Weights of a small transformer language model: vocabulary 32000, 561M tokens.
MLP neurons of a small language model. Each row is named by its layer, matrix (up: input weights) and neuron, and shows model dimensions 64-191. Each number is 128 + 32 x the weight over its row's rms, rounded and kept within 0 to 255. Numbers have three digits each.
Before each neuron's rows, "fires on" lists the tokens most often at its 100 highest values on Wikipedia text that the model never trained on; "fires in" lists the words (lower case) most often at its 100 highest values on Wikipedia text that the model never trained on.

fires on: " to", " from", " of", " like", "s", " in"
fires in: "to", "from", "the", "of", "like", "in"
L6.up815:153150124104103133160139190123172146107143159119094141091149139107112148144110145100141126094131110157142178126119076086089129142085123143116050127163145243099095116124142190124146147109152129103138135124172074087150176129194133196120100087057085115075115161180095114143113105180120056136105087094192138103141058126076120101163105138096157130086118087126139125067115161118115146097079

fires on: " to", " not"
fires in: "to", "not"
L8.up326:089149102157133199159125192172072146130101142134125071114120152159110168140073160083054108165123106123135098161140128100146121115142158131152151116113153123121128184120138145159099072137115119160126148114134113190107157139123126102065166133134092150118144140131049079087143120146129131137097127121126108163076086137172162128125165178084114163197105073100126098114132121103136081109085

fires on: " they", " They", " usually", " she", " have", " It"
fires in: "they", "usually", "she", "have", "it"
L2.up861:085063143130144115113129100104165155133131068112071138155095146131148113059120167123145133123168118106165143113150099111127126143088154176184109114159075154094115112150083076143146114174121145158102153152095130120146106126115076111143083128121150105110125159143102178138105050123112131072139119160135081175060111101122099160119147146042141116103102192152075165219087135114123167133164

fires on: " had", " not", " two", " have", " been"
fires in: "had", "not", "two", "have", "been"
L9.up821:104112134134117157132113124128119231138099090149073082164124145121146126112165121085148180114158120039112093159148150092159130091116113129137071125118081167123171088175072155053098082173142097174103135132149040108149186117069123121121145132146155148113185085134145134160117110161187141111104119099227122153145147127103129123072142107151159089113110186139134129111163137155129156130128

fires on: " 3", " 2", " 4", " 1", " Label"
fires in: "3", "2", "4", "1", "label"
L10.up1267:115121081103126207123151163146088132119158102125141151122124179201133066128120058140109079146159114157128117217081160125142159103129111137119111111156123114159127139136096102097114158078136105165074108134127164196143140125070130149155140161123138083088108131098050154082080106150110099114125121179112126116112110173162109111126144149118062078140155157132115136131077081052172178100077

fires on: " to", " be", "ly"
fires in: "to", "be", "sometimes"
L9.up693:141160071113122169115105093152126197111121107130087076128105147168083183132033154061090151115164133124109095131141105082175122163105092099160101091170147170120172176144128139152116108163162112153086185080106133141131101094081147145119128182133160117150114160206123135180103146135124182132171140119141142093160105125142163094113157102106133129160148148096069102104195166111157098134097

fires on: " to", " of", " in"
fires in: "to", "of", "in"
L10.up189:140145110140114166145109135150191135091178122134126133056119172126104141104131131117083136102080124116147121167096107143089140162129161124108116121155133129123134129116158073140116161139127170118183147131195155154117149073142128094127158146145160161168114127098093155070114120090182124115109071172096154121085121135169144140181133156120051103101163103169159160116085090164143072096109

fires on: " at", " of", " At", " with", " in", " on"
fires in: "at", "of", "with", "in"
L9.up38:134092138127082091155123099176179147161195092167152181174097125129076183131131151095117129164161119169108181123108187180123122168148124084130127101197170146117081090143150127156094189162127150110053141139141168175107149154077078107178117083158109137172115127079142103110102135143164176139102103137101142116162118113163114132126155066094105090091145094136115137117097142186145095085202

fires on: " of", "in", "year", " the"
fires in: "of", "year", "the"
L8.up218:154120130159105131115093098152151142145138125173156178096092143119121208117115141099125175157068062115085172108086125185165126130150126113112189083133100174139056162106114126091046133173157148127096111120117113118122070078114138107080189151134182109101161122141133064155106074149126107136148100107171122142089156200112122139166133165092082059093135112164192104101106128136163145094169

fires on: " It", " he", " we", " she", " I", "I"
fires in: "we", "i", "it", "she", "he", "they"
L10.up839:103102123141132152129118131094120139097106092091102130173143165134099145140140097126133082128087117137160068114164131138122123171148121160110130178120147068142155119141118174080091136085135116127121137148097137140185090152132080114183098129089098129138175163170102128106057078114116209105159113138097141146159110132095078182067105193132198120113112149106057123106129121101047214138135

fires on: " 1", " 2", " and", " said", " but", " that"
fires in: "1", "and", "2", "said", "but", "that"
L11.up1116:108109094079150140119173106177174132059156130104161109147098184128126117113223071152102082139110102148102163167132173139153105122097120144146182085142105213132141148120134155109187125109103112190096088134188125088158197083175104076164118146136137080103107147125090165129142143093047145149144155104162179139136141159080157171153192180124133117114109111082137099098119138091119159129123

fires on: "s", " her", " his", " My", " my"
fires in: "s", "her", "his", "my"
L2.up583:152135162116182134146176132157114154164108150156127082078085160145093208095112102148092181121059174106099146161134111127102097088141059128157090202160156119095126116148121130136074100092063110158128064106087077121115134152120133179090176177099095137085173132113110180155140101159147086128144169154122158095095144135102152108109148148160126127159138113139122150157143159172085097153105

fires on: " to", "V", "R"
fires in: "to"
L2.up187:174101130142190062125142147151115168165125092128125111104126125105009143098163102203072076136152146120147164150151139134154146107115134125159135105117139142096088160074128155104159094088163142131125094164187109123194116121125101120068159123116094139156111156113074103153127137160078108107099154140166117099117105094158086115136177136124088144114160138131116133093140108107142115120100

fires on: " she", " and", " She", " not", " first", " to"
fires in: "she", "and", "not", "first", "to"
L8.up315:116158120140103129162053122140091148134121114127049147116066094078123116153124110081046159154059148127165111172125165098143126141178102072078156121125184122151125134109110132159124132149102130112110159063151145127167203109136121129183200189138119113160122111111119107143154069150158085064156119100107141086141072123125175131150106135095119154121136114115159094159161114135139126128123

fires on: " there", " There", "There", " householder", " following", " below"
fires in: "there", "here", "householder", "following", "below"
L2.up1158:040187146047120121102069094112109124102142135142176141160089095169129151150151119121138114144135150216145093117128116140122117080135138041070169070139099152130160084118116139104126088124111100123146103136117181141149191129157130064092153099087080118152119144123181125082142128146097107099099141082169203169135109187068096166147118151051133106103178124118178094049161097090176082146183

fires on: " two", " three", " couple", " four"
fires in: "two", "three", "couple", "six", "number", "four"
L2.up216:145110141134137093150144106116132125127128166154147122088131123103102102088176094174125117117077093151201155127160162067066101166141081092133142093154161168069170109050076090078117157075088102126082143113108125103106137069178104105152165109186157117141131133170148141156164123110138162126112087187205124180158112155146055097101146090128122101131081114111143158164089150136131168094140

fires on: " at", " for", " was", " to", " in"
fires in: "at", "for", "was", "to", "in"
L11.up233:083122076129184112117201134107131119158106151120129158173152178058120128129158165114124159103141148131101132092141146145147082143128133139094127092196113224150154099081131187117169084077144098121127117158147095132151089102085168123117147106131125107152158173161078141121188123123077108116083172141090100135167083129161174159172091136073146119126162145055099165049095087140121157079092

fires on: " for", " of", " the", "s", " its", " by"
fires in: "for", "of", "the", "s", "its", "by"
L9.up539:157122154131131119138129177138131142147081099138133098135139151065150185123131111134128161186075164167158047084114103134147149134132161115086154144114158195123190084086143113198106129130151141135139132113143137102144119126137127090128203148123092082097077088105140161052094078117119143134090118100125189141091115155137174145180091134112133137125141154146107158126098093096062143140100

fires on: " with", " by", " of", " for", " from", " against"
fires in: "with", "by", "of", "for", "from", "against"
L8.up417:184093114124139175120063123127053108104147086094064153106108120146134115092093079070108162082083132134085109187128154138113137131094098132102211123155143161142124165141098171140089156164127123136136156165143097122164131072115097096118117132130147135174102089113139123130145141123143129168109111120154118156149130138140106122133118067147048074107187138103149136150100107112153132109111

fires on: " was", " as", " August", " been"
fires in: "was", "as", "augustus", "been"
L6.up866:133093119189118146159129152053165142112155151031145121135145155140104166101145128127108146095150172167097148111182017138126155091133161125148104157165114090135119149064174144065175080087098196083140088142177105120160122128103100118124174121124085138139112108122163115105133105137147106101121115131112158151168129127126153166089182148156084105133113107128102144179105186162137110096156

fires on: " her", " his", " also", " She", " His", " she"
fires in: "her", "his", "she", "also"
L8.up1113:190094072143105114160062115111133148105051127139114103103110108139157147132116105117055119142096154165134131149129139104122138102111153087076121100189209106149097132150199095166150069147047145169108118136055132112123137096144128109160138176105124146116179088193138105181095148165148134151145118152140090085130130108124188126136134152099132106170127139154079150165210227110119186133184

fires on: " the", " The", " its", " their", "old"
fires in: "the", "its", "old", "their", "young", "s"
L9.up30:130072092138155094123111085138102123132105100148168100074125153149140168100122113140114152136187163131130077066103093114077092158159127053110141119130110255141174106160129140163121125167040150171092087098090147118138125116108097125114114109079070098070178085110116116116161069079104075139132086105097191105079106150119134174098115082136135118135124181114094084098127080161124096092117

fires on: " had", " has", " have", " un", "According", " according"
fires in: "had", "has", "according", "have", "prior"
L11.up877:168122111109083132094113141098145199194141134132074101118091209144145202151164174143169146183188098152144063130149088136164139171077132080092136163140112100138091193159190132094110132172134131105114124080138133126119107135111122091132170133047205163142122126117146186105151132173137103100140167126164143143141181163098142103110082132080170105110145129088107171123123115123062182094174

fires on: " had", " has", " have", " with", " took", " 2"
fires in: "had", "has", "have", "with", "took"
L9.up1273:165183108155185112095066120108169162099103106136084129126109146158162120101133121175174095115148137141090136136176155129142117166165042135112102138160131111151085112187130155140095100171100174170132057107117075182089146055134102108125082124124176145122110089132047134225127106130128111126107125135150143149152176126154136102116136090059123116100137109123171116099108135167064086073129

fires on: " of", " in", " to", " at", " by", " into"
fires in: "of", "in", "to", "at", "by", "into"
L9.up918:118150112159124122123057145144117092109182081101152135089052121087126163131154132154129132131096152157097126149166073157074097168191136087090154197255156098093138129103161048176084113164157133117169128119173129175090122130151143128118117138103099113092163196171072129107141092098106153134141122092126115170125114121122137156080162098084110066156126162103087105142098129144137152152128

fires on: " to", " and", " helped"
fires in: "to", "and", "helped"
L10.up912:135131148163109137148098116186083190143187115111202109112134115105146119140090188060098073158158126142154166183139115165105162178177158070128082140105135165161125139100118136093162160156125098146153168120215095167112133123117136160108172137107133130076097055111110090130104119136087081141104112126125083103091125148130131096151060165102107127135113107132093121114112100074151109112105

fires on: " due", " addition", " According", " according", " order", "According"
fires in: "due", "according", "addition", "order", "prior"
L10.up1149:119128169161109122151162165114132105089190125119121104081145138117166136135099191158173126105070123135146113198170102115120118147127108141140111088129124157097148156141117123108166128117120137124094101104107120140142133195081079111236092070126167114114164109119147174148154101110125125135216118124081142126151160187084177134116085115099150101134162164124127151129140122136105176055073

fires on: " there", " There", "There", " it"
fires in: "there", "it"
L2.up732:139152133114093152104164130102145120076153159171115126086077115141154075181134145128166120125143118119060083130105106172124136081127085133068147095099098149125165101102125141067134156119124115138146148121133157090182150121182130086086150087103183098221096122083184145125097098114146113125160127168179132132176122073128057134151117132166087120127118113115196102141123147172174082110158

fires on: " of", " in", " for", " to", " using", " from"
fires in: "of", "in", "for", "to", "using", "from"
L9.up875:166072101086089132123084157153129174191118127119206182158144148059175107113093077061148102174101153131079153115174119125096181136141127147108160116116092184094181135104143164123091090111117124105153104115137105123110118148052170111157139127128163163154169168167127123112151092167166128092111073124136160087125141147078156135164122117140082137092082187156131147129124132076090110099059

fires on: " than", " to", " of", " Fa", " Free", "Ha"
fires in: "than", "to", "of", "deha"
L2.up1176:184125147196142136175157138152151234071136161086093077103172185116059068139176114186144085074136101121161173117111139166121117110146153067125170140077126114104092063116173106204152030112156167096109180128134121136071084102104151148102143135128156142110118143129145105193115123161172109122139143107127099129157120093132131098101137183110131144101181107142121093098110120116146118068167